From a checkpoint of a small transformer trained on Wikipedia.
Architecture: LayerNorm after each residual sum, learned positions, biases, tied embeddings, normalized queries and keys.
MLP neurons of a small language model. Each row is named by its layer, matrix (down: output weights) and neuron, and shows model dimensions 0-127. Each number is 128 + 32 x the weight over its row's rms, rounded and kept within 0 to 255. Numbers have three digits each.
A block is one neuron, or neurons of one layer that tend to fire together. Before each block is what it responds to, as a language model described it from the Wikipedia text at the highest values.

Description: Also and word continuations. Mainly "also" (especially in "See also" section headings), plus the second piece of split words like rem-ain, po-et, res-id-ents, and adverbs/modals such as not, then, can.
L7.down74:153136130107068107124115075067137100129127059128092137156123118155134178164119118076150152145131140158135096176113159075105076125117189137138113130086104158117134137139127138145151114121123100047144145195126111084133102079153118119122100141113116123142097141146181213135162126129124114168121130131095118131081109132114130177072087150154100161097140152101134171093090072099084132139205
L7.down128:073055112095127128150157112146180142096094204112137172130204122121073121131092080144135168112088155161131097162153132113145170123123162112159130139126134111145195104146135112122170165138113089159112125131148140115090056102076038075146065133072109094109105094180088153154154122111131121133169111150202151120132126145059147169129082058058106157094112129097089145195135127137121151124107
L7.down135:121198187138154141123131155121119102075119105148168126116126160114190154124125135160129123138142123131173105176105112135041158193170168047153123132101113127075091059168119131110167185134146109121136141109108168104071150136067126143089059205110140129076086098102081177171095164079066106105142069124109128089134171132097128152143075111082152124125083118070169108120109144092092103123129
L7.down190:139113126087098129130131178108220146141138107102111154150131138084142120177109123166159115140153130175119107063113197155103094200149142084131109163206084116200121119179137157093113124117092093171177125129111147081140109176103136079149129144152120084132170186108139132145100057123169185152103122079128116168133113148065166151074118126127141134132093110140073090157076177104100125131144
L7.down324:101134139184048115175077110181083137163118127159140102099083100119158173109059106077172180180139162147124115132116132124132078096135090115118143125120126149150086072100103151119068182101116139126150135117066102134133111202146148130120149131146049142088153120163078137160180136129093071152153111120117147102165131127124153139152123124088108169090056117115170152155164129153080116102155
L7.down518:111166154183142158141154116183196099087180124093090106136076157162206109162087098107120133104116146130183195177136074126103090168168122135090139178087116188127079094116108136118135145082106096094149084120116133125152108111158175139125163126165100168100109143154154174156164110105131036138163082120073122134136105078171070153163132128071081093172148137177158150133117108122109121059107
L7.down546:122133146131099071157118125110126044110140158134115131130127080105080124128100121075078126114149163118109115168138116129124132255132173162120105158128169201091105135065126125156104169118116111111116136094084149088135088166167096135166077136147065112110119065105135132084149107140113093091118182103172138091103146105104084126107102132183096161137120132098139151160119144123141183117150
L7.down1019:167129128131108146194144078166089082109125124213160159078128121128133099109111137131174091169130134123067125126121134117152129145121129151140186111109126184160114084151127128101094123171109113106204129118144107144086157141094177125141084091196144120128120097128100069211184148147126197088081131166102172119132119123129141084180123136093173113197100071176061103122119083067110102099102
L7.down1115:114101141139114169161098137104118150160066109124156115113111124161136083144104103132155152175133143167170136098163086120085167154132083081145136146048126116114130092149117141150113145166067166126124159103060119149089146169127114088157090134082087115103118092118086083074176121170088170119092152189089156147119113135120124141158134155099157083168115118068163130157043148074130088136120
L7.down1198:126072117054165134101107130097056076186109134107128177122171123120117124140164088128103161100153126116118111124152140128112154100136138181148157176164124104149101088188086051166113103161111097193143183111182148117182144126092134071113141082066091164145121077109142116152152117063119107149123142128124143157106081179134121159185172141162133135114139172126122126162111102148116079138136
L7.down1395:110105166156131151125142208138105109116126137098088151130146097138146173126100134167158094152188136153144138140129142132141115151097149132157145162143172146091120098095105124088101213103130155154147102060123173144092110091121125175130165121165115112093091111143180079124170129049116114142149156174086188165140113088078096110154136151090157151123099166212103138151100130042096090117097
L7.down1535:181155149134103112128098175149142102166141113078123169133075213124132148139162108127102149108129123193116059137133129096133106142105127135101191124157129104199088153143149143107127103108145106082099192174119152098102156185096166123126146119114122153138134136135109091059152083049191099114095138122141176088126143150136109145067173099202103105087127169134155157124106177106159131095113
L7.down1620:166136138125121124138106097111108141149121128169099125203170134126146084157148125127087126094194187105139052137156088148083123168115152136096127191138165199124143135060146095138131118134163149117131099156118167103195068102136129123140110089124091111079117143114091152137150042097076130126124115116137148115114137134091045107166172155176091116054087170176115141175123136117082180127109
L7.down1658:106186145081097181138105123150125153169098147126105122121095127153153131146129189104121115112117072155140137137117138144114120146149083153148112142124144168133156116108180126149212135148138103169117137123126138046093140185170104145164141134141159162093169131151153174089149135097069164087159176138158105112129142199122131144090124151126149141135131119137144107024151113164086131168096
L7.down1691:133115143134161160069144131108082145160122099186154127140091061169122147163110119120135079174147122139155106131099149134089058136176156094133088126134182114123094096156166121111123118095077117102126160153069067140188156162169094155178128102212102148112210106176134112148136120090154125097131147077138119102187141189081146176171128157084121086093059108117120149131141120116122139153193
L7.down1733:158085160141136148107127116122106107116130130131161135133095109137105062094184164232146092121140184090120091137165087072146091140165101147126045119115079135141030103131085159080171138140060224144134139188084174124071139125130144154099072123164152122119155108167141110154073144092085146124103155105118119077127144087123134140161119108115146143121131160174130100145134119165134182167103

Description: Adverbs after auxiliary verbs. Fires on negation and focusing adverbs right after a subject or auxiliary verb, e.g. "was not", "is not", "he also", "was first", "lives only", including pieces like "n|ever".
L15.down154:158154171109088115092151120160103083105186086171117119194137173094189086118106137159055172133143146117142194125073124114118107214128108153110151147096059120094096125123128099083162174135174119136099194119104128105115133091177084160167078125159132120092160091133134200112086108131136111092120102164082117147138143074165097184145134132176101080112141123169147119136115175112110112174143
L15.down1059:151162097133125139151109043102082078111159116192130145103158079098072127181089099185098092143156131125117131083160117105128095103149111124104120152165082102113095138120155150066158161158123112114133135142095127211092114125098077178135185141125062137108095131065101137214099131117180161187191078148083201118157136126131123139105135204108124110123158156103133128109131172079129181115096
L15.down1493:142125119116108151101109087141141114074160145171146093169146154148117146100154170117104142132169146122146159142072100127100100114111106098112090151095121093095112124085133074081146119153128113126152162125102145161099094122121085178141181170167140155158094117067161169122160115119089190130137096158126133101071127155131211143133168092109163090123145139087152173180082123067166105107094
L15.down1679:149158103135139181088120079122142110161159186149146088154144096157114106068078171088103117181184082082093156117183055162122100128151113173143189168118073135112130114135086168090169095168153117148131093101105144187149140109183051149157138067097127112084108190157163121146107168127190109110121136122138133108116159120105132136072153142156118084161105139151115138132130147127135148133133

Description: Word-completing suffix pieces. Final subword pieces that complete a word split into several tokens, especially -ished and -ased (fin-ished, Rele-ased), also bron-ze and gemst-one.
L7.down178:144132139120110160123139164080099152103141091080180080089157138162108083167126132143148109135131148092170134160191119166077051132151091067083152120173146141110120120079124136138081182135108208174126093153149184185164072147129095112120116146184124157080148134129118088050119135157127103096132137183139089082081129134128112092188129153169095072167087139084154134149149112133103128159069
L7.down290:081101146160066128102069176138144152121153117076104111076124164115082129107134154167083124106097186174107138138067109141167101097107140094121134167107107154114067139139128132125139146184116115122137136130183130134071094066140163113178099100106097127136128103143102098173087112071193242099116123162081152163121085121105136101101142168201113150109086155124106151135143126089120107159169
L7.down411:133127139198159132105054137113142209153170142139132102134150145154081135151142174152155132141164191087151162140122164103170118123171108159130132160154071164099143127085174101186122104154153126156136115119073109110171123187121102164133067110157096148150125132115091161116087148146100073180152125140157141145114159158180097115138111069173137095151091149085110119130094165100159139137069
L7.down626:174166173100146118124118152153110082123139093107099187100123175137155140196130126167121105139092106152077113173119173108104109131138110079073105208136081116157126146110180107110139127142062185158113121095107081176179154090123127156120147081110155106182135134121140101103124168109112106040111168162109062098149119134157142162136179111099103142160120115150151078091132166088133151173110
L7.down791:129167148105101117112170164139126112119163119085122133145075139141158129073111140084185152157110089131131159092132159157105157134122162101182106114083095125142102103182121156072105148118134236147146081059133119104135136112183123132133183131177117091055135128096142108114179116132075119088085153166076156067128115092114123057111082072157127174148070132091117168151137062124134170171135
L7.down804:170203179111160117148099146093145149143150097049137142110111147126176167091095143113090124105146096085097145172088115194074154140101069089133186162100131161173173077131108081082170155091107165177120135121126122159141139111115149141098133118169136117164131130113128108137137149148109134176100182136149162077124160095086106084095089201122124154148156174116098106133112095086176123173075
L7.down826:162134081085169221182134151109129127172164113098124140169148102075054151087112126131127145070112121164115158151084082152181119133084120116125167159151145091139136111085112121132116085135110166159193124148193115130077153080069164103046118086075103142136156156121073199112139093127093119133102092144124167158093139113112097132089146158193168094092097130181115193169145161129183151125145
L7.down1085:135171154124101099113188113136067114145100159152102119127122152109158148117176161132110093108124159093159125093124191126122139123092114106081151152120147081091189103060109162142104180101128140118112063120122176176141107150095092137119159107090171115166137115137120128111111130157101204090093109163109158096100034111144173128153149139108150173121135171130153175121075114098142130124130
L7.down1281:095122121087131124101151168140124144088051134106101140109181140159103183102155137135165127151141102099130104156152172164122129099129107119114173139119134118096149056118118110087115178119093148168152084120146187188158148071132125175177119147117141100124051137164190101098121123085135118117142126197079139133163130129083112147127172142095139174146135140198109126145069113094107116166101
L7.down1467:099118138127104106123125093122106090146076073091150074127165067147052096100112170137084147124158135113164125119110122098219063125133104129114154115153105135129190138118163138115119118132103150100121132127125162181149187091129043099070074123120093094178157160126165160137118119188105129104102109152163178132133162151134120141113109133099168110146154129143089172097125145118123120154126
L7.down1557:097176176189105141096142118065121108129127098137181093088134082162128125128092094096139134107103125130101145095127131101153118157133072057127106147110099157138176127113142106081125144144145112130076105198129160104143160149085107089143126156148147115162130158159115133091181144115113156145122116134083138129157144098166084112149127106122146140139084133131098040218172125085135117140137
L7.down1943:088139095190167137158155144148134102058085160069138125110086125104048117109146131115073150072154107168157100140150123142138172126135075153105127124125164113141080064090125183134191116108142104154137148121152150096131117091081094163142092102138127107072152132164133117112159169114067218113142149110160144128166141119170147154130120134170140109141061155085089055137137187129099076161140
L7.down1961:117146173168097131122163136158107136143138161109095109139167155092085095179153074063102115160125107127143135124163124127122132108144143176130088087098181118209101135133154089119080137108138158213135122093152077143158125111102135192175068113123106109130109139141127130111120135123144151129056069173136090105072168109071096096178105139165165125122138149079100134140173147083112078157152
L7.down1980:119123144103107087147132173040131127158074113110170127112157139160097144087138182090189084060117182115131103157152071198146108112103181129090108140169092119202202108152098085161151158108105168122140090110075138124177073122164159147142065074122114128145133133162130148173141154155139101037082098143076161075113127111142145080048098136161104127099146096167160177131131134073171152143138
L7.down1984:111146115129156090097095175163106138054147183087125140131207117168160123116099079166183104105133150101162114121143102181152151173102101132149125079134128139109153140127136076080097121151133158133157112186179178098123137112130073120162127102124116098094135147103146089157173206133080190143113118046155152123135135153115115139141054092111145124086114131129107108145154160133137189089107
L7.down2017:034153178135154128151082123095127123189101137112136144107116103156151100099086151134095154078118118121125106103155163150105162158122165103145144142137083127183132104165163091111114109167089128155128164098133136120160097134141145158118153109127121146112172108162162191198132087105126064090145096072067157082126155107131105157041159134083118095117109132152114122129108077138132082128149

Description: Passive past participles. Past-participle endings and verbs after "was/were" in passive event reports, like was schedul-ed, was released, Add-ed to NRHP.
L17.down765:128179064117138094129106148135131084169165188164118142154105141074141152121142159189141121160169123140113094105125128122154092137132142115177063164116155122141094132109102131136146172145197134087127065158122168140114162164129128137075099054093135148109147189150117120091074139169128135110117121194128079094099159169092156168134083174169128108158068166099128060098159149136075142126166

Description: Mid-word suffix "-ine". Word-internal or word-final subword pieces, mostly "ine"/"ines", completing longer words and names, as in Ch-ines-e, Rh-ine, limous-ine, doctr-ine.
L7.down262:158150147129118097104128154143076118149098069158141077129129111202142154122129109126186120155142079178071136133119156124125094147131098096121137130121120121128122122174132092136148144113218207090116047117125098085143134111110179146124184116175076116121158100107211094148136055100140174119143154073155160134102119092125179107170164075120121083145098134137124182072107081159164154133121
L7.down377:134159110163167125109153110128119127124071149176209143128104152174181098080095142163117166094170130099114130124106133146168137160097081106113175150144184133121101186085154131176095154136158132153129175068099111128126125090156136108177171056141187151172121169143106095150163172178077104130107173112166137118117147071156119156141120089140106106108108123098079090117094157158169162156062
L7.down390:061123137131106088113151153132080095108158172102129129057056163162151165103170142145112147150104063127096134105151132132128038167096107123099173096129149120125144165101158127149152104079109118227065125115121095129135081096152134147129188110149160114143183171144142136137110111115104113135162162186118173110106146076127134104145131072156131161113039117177087132107097128120097098151149
L7.down497:123137150134141108057096083148092092133046133123125128137078181092215128129197144187129173100117136130132121115146146109161125162101079114113105101125140119072111106119127122104209114108116159114083125120177107173159172130102188158136195115110137131151130143108089126124110099134107208112120152146205122150050126119124165070136094141138125054114131108132079170126164089168139041130146
L7.down664:163143112124089098064187106105087138129175089192108148119095191175086091164156061151172122126104158132183176123150078137142140141088109115135124133166090140083092151109133125202149129155055134202142146135136086078145096136107115112155129093144167076152166109090129173214154143076183102162083095151158136093172166133099143101094123113092151158149148124132113116088166140179121124100169
L7.down816:100153116152132160104155104163119149047140139105152160176141170127100117178168172122100115155094128085098148107187104110160141158158073151126172121099155104108162184145132079133157106068171119129104191143175098153103065185141110118160146096081111117083106113167111097152142152156139137169103148090149155115143148126151165037163166075120119126065092073134084106107110145126111170126068
L7.down1111:134110099111176085136102054151155111120146109109102121126105146155140138168123143121153146173105170142129165077159144186107124149098151154085163103119170123140122166137200088095120197180104070135131118125140093110163151141127055129100161150110132100147156203127134098125132125150090124172198142129084143098082184177148151096139147165103079161147115126109182182059134137141159132116096
L7.down1158:131170095107072078117130108108074110147150156087112133138093143080192134091113079132163211145096095128103133115087075089108115153114148115098143081107125173133130127075069129165124101181144059193162094102172133132083182128140133088139148121092114120172079161120116173095126140146094122090115101200158129077193129153092149137110135131114125118158105071083133145184082126107162103148103
L7.down1549:071194091124162103144162159168160122084113125134200145115177172120098106087079156174109180065129152128123136124124152094142127119100145152108166175103176140076175100094088111108147137081073115100077123155141115169064134109070162171068108093126142149116170136174070138117079141161096190113121121137101120159107121089130075136071157073176164147071091134161156104165140097122121132152164
L7.down1635:181104086132075163141121141112145132147184074106139135144126153118111184116151140144122129136065096161162142125120143140162123165081082144167081071170117170119093202121166120137130132112167069182128134102082138131200099097155133132137130087095134160177075096086095109174126073134134160108180095071147083036152112090108087063097157162135180142141198110169132148125081128137089129178123
L7.down1848:142085150075127119099102060087100109112161127120103101070123107128128110160168108134129134134127188231116146181155153210154156114096136146143172113152095132129171139208172127137106159161133071153175161142157152168142143160195116126136119142127070062139222132126137106107127145141141104141100128136151098111118159107102163084145118147120160071040150109128135143118147126144120148121111
L7.down1909:089102088115160139124138165107101157142124131137075117104088109107159201136085133120141121122075110153159102078144168096111161097121121115169129158206140170099152136142094118136087098128090109175161155115102211151120150180103074182170080143119126171107092154162104127116135056137124128156114145182136083128092199127148110130140140122102183160139129115184113148101073096074141155106187
L7.down1926:140128113115129137090163131146139095116137146112153125143188154071149114160074137132139147115088120182092106130084080152139151125147125107134087101131132116130093174134136154069172139145105096180107123126105144101119154090114071130143093051108108175121147160132154124113131183124110131131086115111172109175163122096127104143159086148054150112120194134131100125122116177154151098114152
L7.down1939:145099097068145091097171080089143201154100093138181126129098115182159135096112061127138185126128126153122145138133148050115128125180123144098156095179131188107147180115175137127152191142163102188177114116130098112177148112076181140125113064107089149166196151139118132087147134153126137071105117148145148081170143092121111117109082137143067159125166107138108153175126170113155130119204
L7.down1977:136082125156098121077171121177145099102144172161117137101042101137125132127199101068115097108120154117091144113105099149159121143121125162106123068156098102122078157120114135147137108118139131121153075191182054103117143125103144093102110076070132123099123143146127089116167151111156098040137111161107110174149149075158113076210149218174080137190068223123134166147123109185146165121076
L7.down2021:117109141125097120113189189102074109125126107081096111107152135116149128199081158130132186147103146049162162153112165112118108107095094067126104115124153141113176124157137043136097109110062171241137137069153152112145100100118125175124144138122165059140096119122153080088190121149132144186140077206104094101137146116116127141136123155129104133105101166155080129185117134080133131123158

Description: Name suffixes, date prepositions. Fires on mid-word pieces, especially Slavic or Azeri surname endings like -ov and -ev (Antonov, Garayev), and on words before dates or places such as on, born, to.
L17.down625:084163167131130174165113150135143136123146112132175150108099165113144082133172129103096148093139100140102086171125122100119179120096088110129137096141138136147136224136159158098117100106120123163111139108111180188093113126137119111141091167102106116094109129088112105190120094147182054143127131142101102057128130135141090106165142144160160151110131108076104122122169126136146113111124

Description: Biography "born" and word fragments. Mainly "born" after "[Name] was" opening Early life sections; also "9" after "1" in years and first pieces of split words (cap, ad, ch-ap).
L15.down443:128132113137145099153164144083127103155168146125102141120193131158137101099186154096127075074119090118116138120117129131160106148081080130117122105158123127191131099184113115102115160164123087179113176067096186157086131112050139108081110135115132112133160112150188139065211095160131103127098117050143148189171119180091147115171135062130140191087093147126126173082129140139101117154139
L15.down647:121111146136080096213131083146168134157109190141091229148097108154165100127102178139131152136152111118103113119149109102204133179090097110108105156131100161118107133143114219116152086127114103134106134150148121164133172150164138063081062132173093122139157100094143130095159079170142153105130114076114129106128055069139144138075145111119148111108172141110205156104128146152121124132158
L15.down884:101120133126115117180148105093148143109125093120123133113133139180132078109094126081130095123077149166082123089193142148074140132070103176107071126101115128156129094159139148138131105177108101087114136169136106081169103085158148102108097164112134125175114066121088121124124174159112087091142174120087113113150098107125146116155114141087149080145157140107160170137164170142134100184123
L15.down1847:148135135140119186108160157148180080181187112104109136106100142117117094117115129086139107103083133100121148112103165152187126118112143112096142080137076087123119045111056103146061124120118150167107123100148110128186120111111112115154211166095159160144074117109165146174175169089110106143164098164072162098173138173125120148161189143157163101202084077170155065186114136077103125184121

Description: Adverbs and word endings. Short adverbs and particles completing a phrase, like not, also, still, just, then, plus endings such as -ly and -ter in formerly and better known.
L17.down1297:106134176131082104153126045120122137133133116127103214132092127144142083159137056118083142081114076160122072133085108139105111155147115124114163153142148130117165071130124172113184135147128147074136143157112173112140115156116089095096122107122121156118127179193126186180115138165146120108159150132071108139101162098102148137200175111171184113116145159079128153186182140169125118117178

Description: Born and Species stubs. Mostly "born" in biographical stubs and name lists, e.g. Name (born 1959) or "was born on", plus "ies" in "Species of fish/spider"; weaker on scattered word-initial pieces like j(unior), con, leg.
L7.down51:166125137206101125128098101126131150134156070146168201143104136150133180113157169219135093092050094153124103149106151177143140160133171096132100052125062147143086163136168147122135148136139138201078120130145243153162189110132090107057094116119124146128128092137101169155108142111108125089127120079127097160163150155107138094096128088148109091128114189093117136134143120121101140141138
L7.down67:184122091131084170152173081143098091180182102099117136114138147175159068172178157142150146167153149128074141066111182172122144196170067186118140068119119073108139122139193111131095128058180071123080156121073175087103118149118100144111104132142172121157119109133123130107136124087110169105063072121215110133064126101152136172144171089107119137123082138079106159143151078188133090168124
L7.down159:100127172114110158074151150145200125118131111111090107157140093085066141081110077161132185102106137027128135150187180106129139117135114158091113160085196118046176144121144220115149134136142160114134143090097127114109096176095110131121145126071162155157114146170101117177116115108136137153098174084160087131137124074149064142074093115086069136095131151116085195080135143096156084155146
L7.down361:125073124142061116142094066075120160130134135122138115108150220116192191135071065161156207097160147134126166143139078183099154154135159083107127157120132154149190121103071079190093133142142091109099119082140148127119186105135085085161139140114177070132089135128107166129117119074147102113182147181085139124146163080106093098122155184151163118072041149155103126091080153104143151145162
L7.down460:119166128065136115164089141144091121119072143109094113104110138232110118084122105132072091113190169102126134132122166114151087102140153106073141082135101062119204130126077103119112133121140087203098178110171175126112125187141103082135095136106171154133150148189163101120099116095092121104115160128189115140095126137121143163155132084156126156089084135099151122111180126092151133158161
L7.down728:118158126130098140110139081144103183160146143139158143127134082135172102108138116130118078090141111087162105095100164120119127127208173165139098123131154128126068074111157125127104125114136157160119145122161150080076091134173130124105162113187204147142131132150100144127201138102149149114180125089111058168162121112121129121131176093132149127126156177128117110135127158131012110096123
L7.down830:088107129065093078135142095130054213143067124123123122162121066102151068140101105112181154108197122058126163068006129145180079138125063172175115146079185166120138120142142112168139159089208093112162158102133128155132113128117166171147170098100153173045125140145123128155121079099080158057127130124114110165106154111146167158107114136122150097142112149141106137135166139109160110135109
L7.down1068:114155108150145093087157187123134142135132123171139107122116148130167119133121127125141077102130150114152070135106070124130124093169176097120196146129151129139147107070060135164084171085143136091142101119148144171156114092147206180112122131147139121080153083138196097114187106103124151131139221216115162062137124122124167099180161099135135082098104148112118154137127125109093149138176
L7.down1215:098142120176135100102152081160117163148183122141084138074149124144124063162156124119130134172165089094061153155114142173098124165082155129173183162106159122137099156083149100217071115100076108150082160112139162133111054123159085157114076132121164108159148147148167173189082151121196147099134136128160121106180131045169148165138102097110118130101159095165138124123141076106150144134218
L7.down1226:150186152097114169108108105119158130097199142075083101102122152142113141150117144147109122182146107153113160086148168133084119195148157139120138109147134111039114107124139117094143101111078081179145140125072178134131124179111144051098173174128116142150131166117116147152117144175133108143095103170211150133109134048163118155118132161161144110086139114105131141169115072160075104082124
L7.down1231:114097159137124075104122154158062123126140180127169087177108103170179105197098076169151144150117139145062099099098052134069077114102129124091110083136112113183111176097101200143187118099175094117167126172188127133098149148095122140110087095164135095121118138143142141119120134134131114051127138177109172105118188112100133165157116132148104100115110130068150154153157105095153118147067
L7.down1336:056124118105140147079156151146197117185132141139119074121122112164130053134130097137130085129160145112145111161124073118117156114099127158150115111100103132109180121124118108114182080088150145181096110135110088069152113132143163134094134166125123127117169210186124198153037145147139164097059092116114188125157154098108196172152066147126148132138171112113115122105070201148137096144083
L7.down1659:130151110095164180146130099142086098144130162062091140114109134095134127107131134114137149111164076126189093097135146161190145128108186083110153132165179125171097225091097130083104135169076118159111143061126033187175141092120113138101109104114186080180112151123081077089128117142058119115176190162153120100100097120138101142092084171089115118154122165146139135095085113185154146127177
L7.down1946:170151130146096130142153144111109118173140135141097166115112185155122110103140115053142104130153096167115154145135160150164132137082134122096185141064121149075169128161144136099102139130120101140159180106177106116147118075105157185114141138143110138139070098174121107143119133086080139136129069173129098131115137130107141163107105110079167133152088179152093133133087136084092108180200
L7.down1958:099109147078130171121138139088080157156123107109084126164128147086120118219147144160101142090117056120120106152145184105099148118121142169145088129079082155149088093089098113089130155132142112112126090083132091092144164111111184137095141160051083115140163145142124136083138134157117176107174092110175106150150164168149199153163157128151145188155140123147054178152145078081121186145200
L7.down2002:152126134104114114170078130118124086092118166124119113125150153097159041171082095182121117150152074112104123115152168125138108098098158178070112147122134155121134137102120113151116163103107094153097143147168167109082083094139130107154116117084172153098156163170120168174094091109165090106116095161143162137099144086170141120192182169170135120090126111119106091161215121087145184125155

Description: Country and nationality names. Word pieces completing country names and nationality adjectives, usually the final piece, as in Sp-ain, Portug-al, Ukr-ain(ian), plus whole words like French, British.
L17.down1915:132123147084115144127103136175150137138162161137121123142138183131128038104111115118099165077108136084151127114133121131134116114094096132110144083163147075128151149078163124160092148111147048123111138142158128132157117128115084118132138160114115158117156127186061086186085133113090180125133128127169115157103193125137177074210212086125127113150110149133156098118137149146178173124050

Description: Pieces of country names. Word-piece continuations inside country, place and nationality names split into subwords, such as Philipp-ines, V-iet-nam, Bahr-ain, Ukr-ain-ian, and sometimes inside foreign personal names.
L15.down632:130143071027181149130065138084162107183163175134113134126107149144164087103165146138156124095124131152095128142077119160106078146138118140114157136158134110110118124091120125190141094096153097098112176136154185125166125131123153136148179080156135130142076155108047127134092100101142115139121127121162159149168095073069148121139157167198131062107065123145064157150128094089112114111076
L15.down1178:080114090141147113106138108073172120156144107120167129087127075170154150129081118113114156091118137120119096083096106056083149168113120133154159118088164120114049163153127110173106145175092074174172156082151095177141162131158112102111176150125213029143064172104139120127163191126120158067119174113102157136108146142109207121184190082144096086112124099087128098109143133094145140113171
L15.down1804:105077101088184138123118153132176142126139080082081108105138062180105095124124084153120138085117063114208110101105156105153100124164113121101160078109144149159136130120164158144146121096078091138152114139150015193093099116118029128096188093087106164095134146164057159105151114177149162130123146091116123152116151152123182063176146150142140148196114106171082142100160100124192074132110
L15.down1906:104098097061148121076073143123139165135138093171132097148127169092189130158092153177119156136117168093164107101127098088163132125100127106135103122118146115118125123145131132144120134122142093060132123121163161150138145076158120156126173135113157112111114091088106086148119149136122138148126096091124202187068092120114133110105193115125076160136195122172167128129166113176087140163181

Description: Adjective-completing suffixes. Final word-piece that completes a split adjective or participle, mostly before a noun or after "most", such as remark-able, import-ant, underly-ing, enlist-ed.
L15.down719:086155090123049151107066137148126124081078147121122149148217142057117141135125117111116101144110131126093076169122127078141107150144063102158115170156080149134185157079059203116122161127126133073102124115129119164157182193138113110137151104175095125163111081104113092143106172160073162086175145111130118180164150091106077048157128139143164077133131179140147112142089187147100165139164
L15.down790:077155159084098147104160037150082157104114135115173109120128065079112098135095141164124134090082124124157136157117141120156209198150095170136152132090147168089144132112160136132132119114126170115174075105148175110118169150146103134150168153158101155136140090061131100148143078134146000117138070092129144165183124058160101133119104139082160162140127155185149114146100141125149146100151
L15.down1368:042138152178129098097153156160101158130117087110088137111131142151091151106116109123150173083137116086121130108144127136144153140159099180143120127099094127115108101123132158108172093114087134079099136142113156107121202205073088177148135107173127153058128081106112106105167123160113179138132121160098058071052147132103125107180108101108131118122107143147158137185126148110162015125106
L15.down1991:114102104081106152111095113180159124111111181085177083155160101141107126165102113173087174133131114146166125084095120098134131061145116144158136102091132096137082185102098147162147134126181140144139094149058135137158093159068113117112222080147070119140120128072094117128134173096124138117126199126151153137067120117160125114059078119211162100154137115093109121101157111139182078170153